Part of a small language model's weights.
Training: a variant of Adam for these matrices, 395M tokens, 6028 steps.
MLP neurons of a small language model. Each row is named by its layer, matrix (up: input weights; down: output weights) and neuron, and shows model dimensions 32-127. Each number is 128 + 24 x the weight over its row's rms, rounded and kept within 0 to 255.
After each neuron's rows, "fires on" lists the tokens most often at its 100 highest values on Wikipedia text that the model never trained on.

L8.up71 [139 118 149 142 108 114  83 153 104 106 161 149 115 139 128 107 135 126  96 133 140 149 135 123 156 122 109 143 124 107 147 132 132 118 136 110 156 125 111 201 101 123 111 138 122 114 127 168 126 170 107 159 116 107 164 167 155 107 141 118 146 180 122  80 124 151 148 104 114 115 169 110  99  97 147 106 104 148 104 103 123 112 152 118 189  93 111  95 134 135  86  90 119 111 101 103]
L8.down71 [160  76 124 126 136 126 124 140 150 107 159 108 161  88 114 166  87 151  92 116 165 118 158 111 123  91  80 124 127 117 103 137 134 102 110 140 104 122 138 118 140 104  96 160 134 128 121 170 133 131 113  75 123 121 155 145 167 120 134  96  83 104  84 149  83 141 112 121 106 193 128 147 173 154 103 127 109 181 174 144 105 132 108 111 115 109 136 114 108 127 118 178 113 142 135 141]
fires on: "m", " (", "om", "em", "an", " Med"

L9.up96 [114 148 133 138 103 139  98 130 106 132 123 107 119 153  88 132 171 122  91 176 117 141 122  95 106 110 150 163 127 135 154 142 130 161 114 126 101 164 109 152 107 131  91 109 137 127 147 115  84 123 112 101 123 119 123 145 137 157 112 110 131 130 139 103 120 131 101 100 108 134 117 187 158 157 106 115 118 101 128 114 126 102 134 171 130 124 154  88 104 125 129 108  99 147 123 129]
L9.down96 [139 119 147 108 107 122 118 115 113 131 142 137 106 158 166 144  98 151 105 131 133 123 138 148 128  82 175 161 133 120 124 108 147 127 145 107 122 146 136 103 125 115 134 143  94 134 120 112 137 146 121 125  97  86 118 114  97 130 114 118 123 170 121 194 118  96 122 116 140 124 102 128 137 104 157 123 106  99 167 157 157 123  92 112 129 135 126 129 109 156 131 141 180 163 102 177]
fires on: "i", "e", "ild", "en", "in", "on"

L6.up147 [152 138 139 130 116 105 157 175 141 113 127 132 131 137 109 131 159 125 110 154 154 134 144 187 107 145 162 139 138  99 153 109 146 142 139  95 120 112 147 105 145 129 100 129 104 106 135  93 136 131  90 104  88 115  86  81 132 132 126 183 148 139 156 112 110 124 141  89 137 118 133 168  94 119  91 152 134 134 104 127  77 120 156 145 118 112 144  84 114 110 137 119  97  95  97 119]
L6.down147 [118 119 139 127 114 147 125  97 132 113  99 138 120 129 134 108 106 118 139 138 146 115 161 134 100 103 111 140 111 138 141 154  86 157 128 143 135 204 135 123 122 119 128  84 155 107 145 173 143 107 119 117 154  79 165 136 157  66 149 123 146 160 153 123 146 119 121 167 129 115 120 128 132 171 142 141 123 148 115 155 151  92 155 154 142 128 131 180 154 145 145 123 148 120  99 127]
fires on: "er", "ro", "le", "in", "ow", "a"

L12.up90 [135 155 115 121 102 167  92 129 166 152 107 135 145 165 133 135 167 108 101 169 161 129  92 171 102 143 144 119 143  60 151 123 153 119 141 157 126 115  99 108 151 146 127 145  74 130 117 128 135 110 124 106 113 135  69 104 155 137  95 110 122 145 130 103 133 124 141 128 103  88 147 158 160 135 122 152 125 152  95 109 104 122 157 159 100 113 147 104 151 145 112  92 115 159 154 127]
L12.down90 [139 116 153 173 155 132  94  85 144 111 184 140 159 109 102  91 112 120 111 112  98 146 131 117 110 113 124 104  96 158 107 122  88 128 172 139  83 141 106 156 129 105 147 155 134 156 163 188 137  99 125 112 117 127 123 117 173 160 134 143  95 109 124 179 139 113 117 116 140 147  96 156 135 103 128 126 153 140 113 125 169 141 126 106 142 103 145 140 153 110 139  97 122 131 153 136]
fires on: " to", "h", "res", "n", " res"

L14.up252 [134 129 116 168  98 214 129 144 128 173 124 159 114 102 121 133 115 115 139 141 115 161 117 148  90 137 157 155  96 112 144 118 130 112 135 118 123 139  94 138 143 135 113 158  94 171 111 114 112  99 115 119 113 122  79 117 130 166 100 135 137 135 104 141 107 113 123  90 113  95 108 143 106 137 147 139 116 135 154 112 153 148 174 135  78 125 128 152 153 138 122 102 123 132 148 135]
L14.down252 [162 119 115 138 144 129 159 138 140 141 111 161 197 131 134  93  97 136 118  88 103 100 103  99 113 125 117 106 141 113 181 104 169 127 142 137  92 110 150 113 148 105 115 124 137  96 133 111 116 108 130 124 121  75 132 103 119 131 168  88 115 126  93 122 135 114  50 132 143 104 116 155  86 112 158 127 119 144 108 106 138 152 170 126 133 116  88 162 153 113 117 128 108 139 155 125]
fires on: " to", " can", " may", "h", "ist"

L5.up494 [117 136 103 133 152 181 136 161 112 129 120 136  92 146 136 143 142 112  53 118  68 156  74 151 116 139  87 126 125  85 148 147 115  95 112 132 147 150 114  90 162 120 116 146 127 101 126 152 105 113 149 103 125 104 114 124  82 124 100 118 139 128  82 123 116 130 115  93 109 137 111 163 105 107 119 144 127 128 124 113 126  78 108 170 108  97 151 165  77 164 132  91 133 141 132  59]
L5.down494 [116 122 136 155 134 104 155 142 143 136 129 119 100 147 123 109  99 166 104 163 125 176 144 114 129 118 103 104 108 130 136 120 104 130 130 135 102 130 133  87 111 152 123 151 169  92 155 128 142 128 108 105 153 138  86 116 132 110 156 124  98 132 109 140 129 163 130 129 158 153 140  99  70  93 151 163 135 126 183 121 137 122 154 116 103 135 117 156 126 140 154 114 133 101 104 101]
fires on: " prov", " (", " me", " ref", " requ", "w"

L6.up374 [140 105 114  98 112 119 132 142 106 164 138 165 102 142 100 104  85  92 125 157 119 153 108 137 157 164  90 139 110 104 122 117 128 104  89 126 122  92 124 132 113 141 138 190 107  83  82 151 121 105 113 144 132 133 102 173 137 101 112 159 138 126 108 135 101 121 108  83  96 100 107 157  92 126 133 128 119 112 152 114 151 116  98 142 107 154 116 138 126 119 133 127 128  96 127 130]
L6.down374 [138 149 153 158 140  95 121 113 115 105 125 131 148 137  99 143 138 153 146  96 113  61 143 124 132 134 118 150 132 117 137 137 101 152 163 147 146 161 119 117 152 152 115 103 145 170 146 128 154 108 104 129 148 132 143 110 114 113 159 124 113 133 122  92 117 161 132 156 144 151 138  98 146 113 132  96 119  81 143 149 104 129 152 165 127 153 154  93  98 187 108 115 101 140 136 118]
fires on: "im", "em", " rel", "r", "uff", "l"

L5.up719 [117 138 116 120 121 166  99 176 123 159 135 122 129 106 119 128 199 138 167 179 135 140  91  74 103 103 125  91 120  98 153 105 158 107 134 122 133 153 154 140 162 186  73  85 126 135 187 123 108 170 137  99 158 101 113 120 120 127 143 119 149 108 155 101  99  91 124 141 131 143 133 116 147 166 142 161  90 168 142  92 112 122 139 115 131 129 122  76 113 128 134 122 145  94 143 111]
L5.down719 [143 139 186 159 131 179 136 122 109  96 103 107 104  93 122 153  97 123 131 128 127 114  99 139 103 124 116 154 109 140 148 133 119 176 146 125 129 141 144 142 133 133 142  87 162 150 142 105 178 129 107 178 127 109 124 132 125 108 108 114 118 121 132 112 122 131 138  93 194 146 152 134 101 156 111 103 118 108 122 153 128  81 105  83 122 154 135 158 154 152 128 127  96 126 118  87]
fires on: " B", " K", " S", " H", " R", "ens"

L14.up58 [104 155  75 136 127 176 135 112 109 142 108  55 119 155 151 141 107 123 167 118  84 138  77  97 131 116 160  96 123 116 130 111 111 100 136 145 119  88 128 132 133 126  93 117 127 127  99  87  97 154 127 103 166 123 124 109 106 146 114 146 139 123 113 121 126  85 110 129 124 139  88 173 127 151 165 124 117 164 134 164 119 121 122 132  80 102 162 164 142 178 112 109 113 110 126 135]
L14.down58 [128 134 151 134 106  92 122 125 103 158 146 141 132  95  97  93 131 118 124 174 128 153  74 152 120 131 106  99 166 132 101 168 104 130 122 113 150 159 139 137 152 123 138 130 135 150 141 152 166  99  95  78 137 148 115  93 139 156 168 128  98  93 128  96 119 129 157 129 110 135 136 149  87 139 125 131 152 128 104 131 151 114 135 159 120 164 151 140 146  98 141 159 129 104 108 143]
fires on: " Mc", " \"", " H", "us", "on", "'"

L5.up443 [111 136 104 130 127 139 135 142 115 105 130 168 101 119 157 156 169 124  94 122 104 175  70 157 145 104 104 128 178 133 144 148  94 131 114 143 140  94 111 122 158 130 144 119  89  94 139 123  97 123 149 123 125 108 137 151 156 121 159 106 126 157 111 121 118 151 149 107  85 148 125 107 136 140 106 170  84 129 100 123 113 117 111 137 122 113 147 132 140 153 131 148 166  98 152  59]
L5.down443 [107 109 174 123 165 119 129 154 140 160 129 117 132 165 139 152  92 149 124 133 147 121 120 139 127 122 113 135  66 119  92  64 127 124 146  81  97 137 116 116  95 119 175 127 159 158 117 107 168 129 134 143 134 137 157 114  92 127 100 115  84 134 158 177 144 128  99 124 130 158 137 143 110 102 147 136 157 116 182 124 113 119 135 129 143 109 116 169  82 119 139  74 158 152 103 151]
fires on: " v", " (", " V", "V", "\n"

L6.up697 [120 164 119 127  98 123 100 101 127 146 151 118 125 149  69 103 135 102 104 134 117 161 159 140 130 117 137 146  96  64 112 132 157 134 111 116 124 114 117  98 124 175 115 107 137 108 112  99 119 150 115  81  95 119  83 158 179 138 148 138 132 107 106 131 129 132 121 146 158 105 124 173 146 144 149 144  87 114 106 110 136 133 144 130 118 119 135 112 129  99 112 137  95 117 142 111]
L6.down697 [148 121 165  86  74 149 112 132 106  99 109 152 152 146  93 129 138  83 125 145 124 139 119 153 115 130 118 119 130 157 107 135 112  88 151 162 131 107 145 138 157 132 108 133 165 170 129  99 196 115 145 141  96 101 107 133 131 132 119  94 145 147  99 156 154 136 144 134 173 103 116 128 140 155 142 160 142 103 142 133 141 138 113 125  94 136 133 146  95 110 157 119 156 127 176  89]
fires on: "ific", " to", " medal", "ol", "ly", "ian"

L3.up537 [111 145 134 165  89 112 105 169 120 155  87 102 125 117 160 105 127 117 156 111  94 103  95 156 138  68 149 155 106  96 110 131 158 117 125 126 134 123 143 157 112 128 153 124 113 124 112 141 123 121  46 101 131 126 141 135 135 133 104 131 129 101 127 152 134 122 151 130 162 137 106 147  90 131 128 175 109 134 118 136 125 143 132 146 146 136 157 153 124  60  88 149 167  93 107 108]
L3.down537 [116 124 147 157 116 124 132 109 119 121 133 141 149  95 102 130 146 125 123 151 120 144 134 138 145 139 152 112  98 112 119 162 123 119 125 116  99 140 139 111 147 189 111  99 152 134 117 114 128 108 133 153 105 129 135 125  79 117 168 146  84 143 137 131 149 155 107 144 109 161 159  72 108 133 114  95 130  61 152 131 127 136 103 145 120 163 192 111 108 141 142 110 127 104 108 160]
fires on: "or", " disc", " spec", " form", " comp", "I"

L9.up654 [119 127  88 171 117 141 115 145 101 144 154 131 108 109  61 121 106 113 150 143 151 142 119  90 136 135 133 127 144 143 155 142 107 124 148 126 162 100 106 119 114 127 108 152 102 127  89 137 114 117 104 147 125 110 104 103 120 121 113 162 143 151  90 108 168 107 128  99 116  95 134 144 100 105 121 137 122 110 129 178 144 109 100 160 101 152  94  94 132 161 121 106 162 110 114  66]
L9.down654 [134 115 142 120 131 126 132 161 125 121 144 125 130 150 121 141  87 148 115 134 122 123 135 128 110 109 127 137 183 176  83 146 124 134 101 123  95 105 163 116 142 143 123 164 131 109 136 146 115 126 112  85 134 158 119 114  79 150  84 173 115 108 185 159  64 100  99 164 122 136 117 138 101 109 118 124 114 164 109 121 143  95 166 125  97 112 119 165 148 108 126 149 140 121 143 119]
fires on: "id", " of", "oin", "ot", "ess", "ain"

L9.up553 [ 98 158 125 132 118 127 115 129 110 147 133 114 108 151 123 111  96 138 108 139  77 149 127  94 116 107 127 143 103 111 169 116 173 128 113 127  95 128 149 163 134 159  92 135 119 134 132 133  84 107 103 119 120 105 124 100 148 159  87 128 153 192 129 108 111 163 119 106 163 123 100 143  85 126  99 157 103 181  96  56 137 166 135 176 127 117 157 138 159 102  87 144 136 128 145  94]
L9.down553 [146 107 152 186 162 128 115 138 178 100 121 132 161 128 152  82 131 106 113 154 173 108 135 122 126 121  79 178 114  95 109 124  85 159 107 100 120 140  99  95 112 134  93 184 127 135 114 105 166 124 119 114 113 142 117 137 111 134 135 131 100 137 146 125 166 147 117 144 157 151 127 124  97 136 143 130  92  97 142  94 135 159 111  99 103 131 128 154 133 119 138 136 107 156 127 112]
fires on: "ut", " 2009", " sign", "form", "or", " 2010"

L12.up384 [129 137 107 142 133 129  99 108 119 118  94  78 108 153 140 121 140 137 110 130 137 134 120 102 149  98 138 136 108 121  85 126 151 101 124 104 163  78 102 103 117 133 129 110 163 133 108 117 130 126 115 101 162 128 129 150 157 155 150 130 131 170 141 150 113 132 141 126 176 102 144 126 128 129 164 149  87 111 138 129 142 125 155 127 153 116 123  96 143 186  66  95 166 124  99 134]
L12.down384 [112 134 144 141 141 144 126 149  90  85 145 143 111  77 112  82 110  84 161 106 164 163 128 129 141 120 129 101 109 151 138 117 144 136 141 159  54 116 125  79 153 129 124 147  96 148 108 148 142 161 144 122 139 110 128 102 140 143 150 137 152 139 110 149 128  97 150 109 112 104 114 136 160  81  92  90 129 163 135 103 149 139 156 135 116 106 126 150 155 152 143 153 139 148 153 171]
fires on: ",", ")", "est", "ed", "ol", " ("

L8.up625 [150  84 123 150  96 188 103 147 132 154 151 158  72 106 118 130 126 107 145 126 136 134 133 170 134 109 117 143 129 116 102  76 101 157 136 145 159 149 123 154 115  70 119 145  86 134 135 128 147 144 139 160 149 117 103 177 139 110  83 129 136 136  95 106 110 141 134 117  76 119 134 140 118 103 145 145 140 123  95 125  95  95 153 143 165 137 158 100 152 128 109 142 132 120 108 113]
L8.down625 [171 154 130 167 183 135 114 152 116 103 149 114 150 155 127 118  97 134 132 135 137 113 122 119 135 163 136 131 176  78 147 147 162  52 151 123 140 145  84 104 145  87 120 159 171 155 136 113 154 110  78 108 141 189 124 130 120 111 160  84 108 157  89 149 162 120 140 139 113 133 113 106 164 134  95 117  93 150 136 138 121 128 136 104 129 130 150 142 137 111 160 142 136 115 131 162]
fires on: "o", "em", "om", "op", "v"

L10.up611 [156 129 103 143 114 167  91 164 159 136 144 106 137 161 132 134  83  92 129 149 138 136 156 123 139 149 139 129 120 149 131 113 131 146 135  99 160  83 124 104 147 104  80 100 114 146 158 117 121 130 126 145  89 109 106  99 142 130 132 123 155 128 150 138 126 131 133 115 113 121 103 163  95  95 110 165 129  96 159 130 113 128 148 130 144 160 136 111 102 125  81 133 126 105 114 123]
L10.down611 [151 109 167 142 126 105 103 128 134 104  99 107 145 112 118 146  92 135 118  96 129 139 142 122 158 139 117 145 136 147 115  99 116 172 135 131 120 157 111 154 113 155 184 118 137 112 137 160  96  95 116  94  92 141 146 154 108 124 111 158 105 140 107 101 108 141 120 117 149  87 159 100 113 112 119 137 163 132 123 123 153 123 163  91 167 102 158 145 100 128 148 154 128 146 146 136]
fires on: "en", "a", "er", "an", "-", "i"

L9.up708 [ 88 120 123 155  48 172 131 180 170 140  94 148  94 136 142 123 165  98 117 160 120 152 132 114 183 116 115  90 147 135 127 114 131 116 129 128 140 121 120  83 128 152 124 105 131 151 116 122 121 120 146 105 135 115 136 125 155 131 144 100 103 128 111 111 123 142 107 106 111 147 117  96 123 180 134 108  93 127 125  85  99 146 124 108 126 171 169  63  70 162 146  80 104 129 153  79]
L9.down708 [129 147 136 112 147 150 119 123 148 102 149 159 103 112 120 113 123 152 116 132 158 148  99 144  99 146 148 129 128  54 142 156 104  98 123 100 120 122 116 189 135 135 142 173 164 106 146 119 144 127 108 107 108 125 110 118 111 102 111 124  98 118 141 122 155  80  97 139 158 130 113 161 121  83 132 134 129 100 145 174  94 151  71  84 100 120 117 154 124 104 170 144 132 154 102 160]
fires on: " H", " F", " J", " G", " B", " Al"

L3.up512 [131 170 118 106 152 163 112 156 153 132 150 155 116 113 137 108 149 111 133 144 158 156 124 118 146 145 143 117 123 169 152 170 113 120 138 127 166 102 145 152 168 128 156 109  65  96 108 154 116 111 127  76 132  95 144 130 145 118 167  78 155 121 100 105 168 113 155 120 146 128  65 100 118 102 163 166 108 105 113 139 109 131 142 152 135 101 150 160 132 137 105 138  89 113 123  86]
L3.down512 [129 123 137 132 152 141 123 204 125 131 137 140 137 139 108 167 174 125 163 104  99 142 110 111 154 103 109 112  48 170 129 145 146  75  76 137 134 145  66 135 146 128 103 134 165 168 143 120 104 160 127 140 151 124 101 107 143 115  55 151 118 120 139 146 131 115 125 152 124 119 114 105 149 133 131  84 132 162 144  92 108 101 170 109 174 146 122 139 147 132 141 116 144 129  91  92]
fires on: " k", " c", " j", " g", ":", " p"

L8.up35 [123 151 153 100  96 111 113 147 156 158  90 152 127 136 115 133 124 121 100 118 159 132 119 102  91 147 113 114 162 130 188 139 137 130  99 185 144 118 126 104 156 110 118 108 140 142 151 116 113  82 113 136 133 141 103 112 135 137  93 114 162 113 133 155 115 119 125 101 145 120 105 151 140 127 148 205 123 154  85 110 114 126 193 152 132 124 125 115 181 125 120 118 115 153 113 130]
L8.down35 [140  94 101 102 169 123 180 149  73 121 128 152 113 148 129 147 141 141 165 120 123 147 137 141 133 112 128 100 122 145 132 126 144 169 138 130 163 105 158 210 129  86 125 139  94 106 140 130 154 112  71 114 123 101 114 143 103 119 103 126 124 131 120 128 117 139 169 130 167  98 146 106 105 147 149 109 151  94 111  92 138 125 164  68 120 130 190 133 153 149 131 106 127 154 137 146]
fires on: "h", "s", "as", "ish", "ac", "y"

L3.up402 [126 123 145 164 100 128  86 112 146 191 116 102  98 175 124 115 129  61 149 146 165 154 118 109 102 144 160 118 122  98 159 137  89 133  93 100 119 121 134 124 143 164 107 117 168 156 148 132 140 117  85 122 153 124  98 166 147 101 167 152 160 149 104 114 107 131 133 113 107 134  94 155 120 102 154 111  77  87 125 114 138 149 133 140 126 102  96 115 138 125 149 106 118 116 119  99]
L3.down402 [146 112 144 112 124 132 163 101  93  47 141 136 131 150 162 139 110  79 151 121 137  94 127 149 124 132 126 173 128 151  89  97 143 137  89 129 178 122 120 109 140 136 106 118 133 116 161 114 120 106 139 130 126 153 146 150 101 106  78 103 143 105 124 112 150 138 137 157 107 135 104 144 142 138 121 137 134 114 157 110 113 122  86 131 142 132  89 129 168 107 135 137 138  81 159 103]
fires on: "ther", "ult", "ile", "arl", "very"

L4.up344 [142 146 107 114  76 136 108 126  78 125 114 125 119 152 130 169  96 151 118  85 128 111 125 127  85 116 106 143 101 174 121 100 137 152 128 145 125 137 128 125 135 171  98 147 119 125 145 142 102  82 152 146 133 134 148 133 108 121 127 154 134 135 148 158  91 102 140 139  97 126 102 145 122 137 147 152 139 174 122 130  87 114 149 114 129 141 113 121 128 109 116  93 173 155 113 140]
L4.down344 [172 148 108 114 105 143 178 100 145 122 101 103 145 127 113 117 125 133 131 126 100  92 126 175  92 109  63  98 120 124 144 106 146 129 140 112 158 185 132 140 156 132 105 143 189 125 117 186 113 114 120 103 158  83 137 141 121 123 113 109 113 152 100 138  86 125 153  86 102 138 116  99 146 127 131  76 127 137  98  96 116 117 136 133 100 157 120  82 168  83 149 169 153 124 148 107]
fires on: "iv", "m", "op", "ac", "c"

L11.up194 [132 172 123 142 119 124  68 129 161 177 128 155 125 109 160 124  92 126 119 128 162 149 131 136  80 106 158 132 182  65 142 150 115 151 127 171 187 107 137 126 120 149 131 157 129 150 136 143  73 104 126  95 131 105 109 123 125 134 164  87 129 113 146 171 144  79 133 113 115 141  87 111 129 108 158 172 128 119  90 140 121  98 200 109 143 135 132 134 129 142 110 134 152 130 106 135]
L11.down194 [140 141 143  73 132 155 131 147 155 112 104 137 156  92  83 114 137 150 111 104 119 137 173 117 112 133 106 169 123 132 149 107 138 131 139  89 106 159 137 118 137 100 158 145 130 166 152 118 122 133 119 150 150 144 153 108  87 148 147 177 132 150 116 106 140 158 116 109 138 104 153 141  87 150 166 155 130 149 151 125 155 131 115 105  72 107 123 124 149 101 113  99 107 120 193 140]
fires on: ",", "ac", "s", " r", "E"

L15.up709 [136  87 132 103 111 134 142 119 124 123  57 134 124 112 117 161 101 184 127 133 162 144 121 133 146 103 178  96 168 110 135 117 141 140 150 154 108  78 118 124 173 122 129  95 104 142 133 144 117 137 139 114 105 121 141 120 171 150  89  89 140 176 131 107  80 100 153 104 142 138 119 115  94 115  95 149 117 198 137 123 109  94 120 131 159 145 144 147 134 170 148 123 131 105 100 146]
L15.down709 [155 104 147 102 102 170 125 110 137 101 121 171 148 150 142 148 124 117 118 104 150 119 119 117 132 110 139 139 104  97 109 155  94 112 178 120 102 159 149 142 135 121 114  82 134 103 133  90 141 129 163 137 136 125 168 167 132 124 134 159 113  80  97 147  78 127 107 153 101  63 123 135 164 123 176 110  76 126 104  80 113 112 131 137 129 167 110 112 128 155 159 123 155 149 116 126]
fires on: " 1", " John", "t", "ael", "ort", " David"

L9.up466 [159 127 112  87 123 140 115 117 125 119 115  99 133 122 166 131 144 159 128 123 128 156 152 115 143 145 167  95 133 152 156 110 149 167  75 133  77  55 119 134 145 135 141 132 149 157  90 129 122 127 102  78 110 144 134 101 161 120 159 104 150 148 151 120 126 127 124 112 118 131 121 109 119 111 123 153 165 152 116 140 136 141 144 146 146 129 164 101 171 137 136 125 126 121  85 106]
L9.down466 [142 153  89 139 140 119 130 155 149 104 115 124 108  79 135 126  90 144 113 114 145 111 163 130 158 125 103 174 130  96 100 128 127 106 117 139  94 101 126 132  95 138 137 120 108 132 143  92 123 130 172 151 124 117 124  91 136 120 158 175 149 122 113 152 126 116  79 128 133 142 138 112 167 114 132 145  99 149  74 144 104 158 126 100 127 115 123  98  79 167 143 128 119 107 144 143]
fires on: "t", "n", "ort", "ment"

L3.up106 [115  85 123 128 116 122  96 127 202 103 158 183 135 184 114 118 145  95 132 140 142 100 153 108 109 117 108 140 132 124 130 106 156 134 145 132 140 125 104 108  96 138 146 144 129  94 146 124 107 138 174 101 153 116 138 154 129 144  74  56 145 152 113 105  95 106 150 138 136 119  94 178 132  99 172 115 163 142 155 121 128 145 132 126 114 132 113 177 155 127 146 117 158 181 154 118]
L3.down106 [ 95 129 163 137 135 104 129 128 124 123 121 121 147 191 193  83 100  88 123 152  67 176 126 143 159  91 127 137 141 158 136 125  93 108 125 100 107 129  77 109 115 103 120 143 126 109 134 165 111  86 106 140 102 133 146 178 106 104 144 138 123 155  84 155 134 154 170 117 148 137 157 102 130 117 151 158 122 128 131 105 127 105 145  87 112 111 118 115 137  93 133 149 144 124 131  97]
fires on: "v", "iv", " v", "o"

L11.up403 [138 135 104 139 107 157  87  97 117 161 124 121  98 136 110 144 108 163 110 129 113 156 116 117 196 134 150 128 117  78 108 122 166 154  71 117 162  98 103 141 108 141 104 102 118 126  90 118 122 136 111 141 163  91 164 162 134 143 136  93 159 140  86 128 138 124 142 115 129 131 125 149 124 141 156 180 148  85 108 162 158 144 137 150 128  64  94 111 117 199 121 117 162 141 145 103]
L11.down403 [104 155 100 139  65 135 109 172 135 137 132  74 141 101 140 119  97  82 146 119 122 109 157 171 106  81 104 127 128 144 139 113 152 139 126 134 111 140 139  85 113 107 129 147 122 146 154 109 167 137 123 112 103 111 156 153 159 147 160  87 110 133 149 130 122 138 113 132 176 145 141 125 113  78 123 120  97 147 105  92 122  97 177  85 154 134 130 121 128 122 136 115 107 114 117 163]
fires on: "ol", "ed", "ot", "ording", ":"

L9.up624 [108 113  91 137 113 143 125 148  69 139 142 121 124 136  91 109 152 116 142 135 131 123 108  85 109 141 136 102 139 132 134 141 126 106 121 136 132 125 121 164  75  77 120 106 140  85 132  94 117 151 123 148 109 103 146 138 118 149 121 124 136 136 105 126 170  48 141  97 106 134 136 114 101 144 166 104 183 136 130 161 136 148 163 132 127 144 145 146 136 120 139 168 127  94  99 117]
L9.down624 [115 112 121 178 129 112 172 126 163 120 115 148 138 114 139 114 115 153 131 110 112 127 147 133  96  95 144 135 181  50 111 129 136  69 119 106 129 139 144  87 124 132 125 145 131 135  96 106 149 129 143  80 121 169  90 168  91 155 118 104 159 143 140 133 112 144  86 102 144 125 140  70 138 106  87 143  95 165 154 139 135  93 139 151  96 126  95 105 142 158 101 136 151 156 177  97]
fires on: " of", "ot", "aw", " K", " S"

L5.up189 [129 131 110 104 143 185 130 101  75  85 105 160  93 117 137 156 150 122 102 148 147 132 132 202  88 126 120 161 135 138 170 137 151 143 103 137 129 139 136 124 176 103 131 133 158 153  93 128 139  88 116  93 117  91 143 110 136 137 131 165 141 159 116 109 124 147 147 107 141 155 131 116 127 166 138 155  68 135  98 121 125 118 131 154  76  91 143 133 124 160 120 140 150 128 107 102]
L5.down189 [148  88 140 122 216 149 108 153 108  93  89  62 128 120 156 117 134 151 110 126 106 104 136  89 113 145 141 104  94 127  99  95 116 121 115 129 133 104 121 160 157 126  81 120 144 143 132 139 149 125 105 142 148  99  76 136 137 125 113 123 130 146 155 137 135  93 123 138  98 189 117 103 114 119 130 147 135 128 148 141 144 129 160 148 103 144 153 123 107 171 136 127 108 115 109 130]
fires on: " ("

L13.up489 [145 134 141 191 134 100 131 143 106 142  67  82  83 134 184 129 150 122 114 159 115 141  92 119 126 107 174 120  99 127 171 129 125 131 126 118 112 109 112 115 114 121 152 116 129 149 125  64 146 124 112 111 117 104 135 142 142 114 143  99 112  82 105 137 173 170 132 109 128 128 137 167 135 123 148 113 102 133  95 110  83 133 132  96 127 133 154 140 110 100  74 129 171 145 156  95]
L13.down489 [ 89 161 155 102 134 104 107 101 134 139 173 121 184 159 103  87 117 123 151 101 139 131 164 130 128 161 153 111 150 103 107 152  77 110 127 122 122 149 162 142 126 129 140 120 151 115 148 141 137 135 156 140 101 160 110 121 147 134 129 179 102 110 151 121 104 126 185 149  97 126 120  91 102 128 116 106 106 104 136 160 122 160  90 136  94  81 123 134 102 149 153 118 116 130 119  98]
fires on: "or", " a", "ele", "ed", "I", "o"

L13.up191 [ 96 137 110 114  97 117  98 133 144 131  89 147 138 167 117 122 129 144 130 130 129 157 103  94 105 133 103 119 175 132 137 150 105  88  69 159 100 124 103 102 142 109 152 163 160 163 132 155 150  75 109  91 141 104 130 112 132 138 131  95 151 125 118 125 127 138 150 109 151  98 121 102 137 184 143 117 129 159 109  90 163 136 149 100 141 150 114 117 156 142  78 115 133 153 113 158]
L13.down191 [103 115 122 171 138 174 131 113  77 150 152 134  98 151 109 134 175 163 116 107 109  95 167 139 105 127 104  97 101 101  88 133 139 158 163 131 129 176 107 137 112 110  84 141 122 139 146 109 105 107 122 128  85 103 150 132 144 123 148 112 153 135 153 161 165  86 160 146 163 122 134 124 164 104 111 122 113 138 129 135 104 146 126 135 146  95 130 129  95 131 150 104 118 137 153 129]
fires on: "ian", " American", "tern", "ish", "ack", "s"

L6.up634 [102 135 101  95 122 160 114 121 117 160 111 155  59 140 123 173 140 114  91 132 120 123  92 164  98 104  63 147 110 135 140 132 160 133 133 156 124 158 120 107 114 123  92 134 128  95 177 112  80 137 108 120 166 141 104 152 121 152  89 132 139 136 118 139 117  87 155  91 127 109 131 167 161 132 105  99 108 167 113 150 130 135 123 147 101 112 140  97 155 114 105 121 103 136 138 128]
L6.down634 [146  92 127  98 156  97 130 129 121 116  90 120 107 117 141 165 139 147 126 135 134 162 138 115 164 116 151 118 156 165 154 130 172 144 161 163 175 168 136 100 138 108 112  78 122 154 128 120 127 117 144 117 112  96 121 110 123 127 128  91 134 135 157 124 142 157 106 140 144 135  96 122 132 164 123 145 135 146 136 146  92 105 111 121 164 148 117 118 129 144 115  95 122 128  98 139]
fires on: "e", "ore", "ost", "le", "en"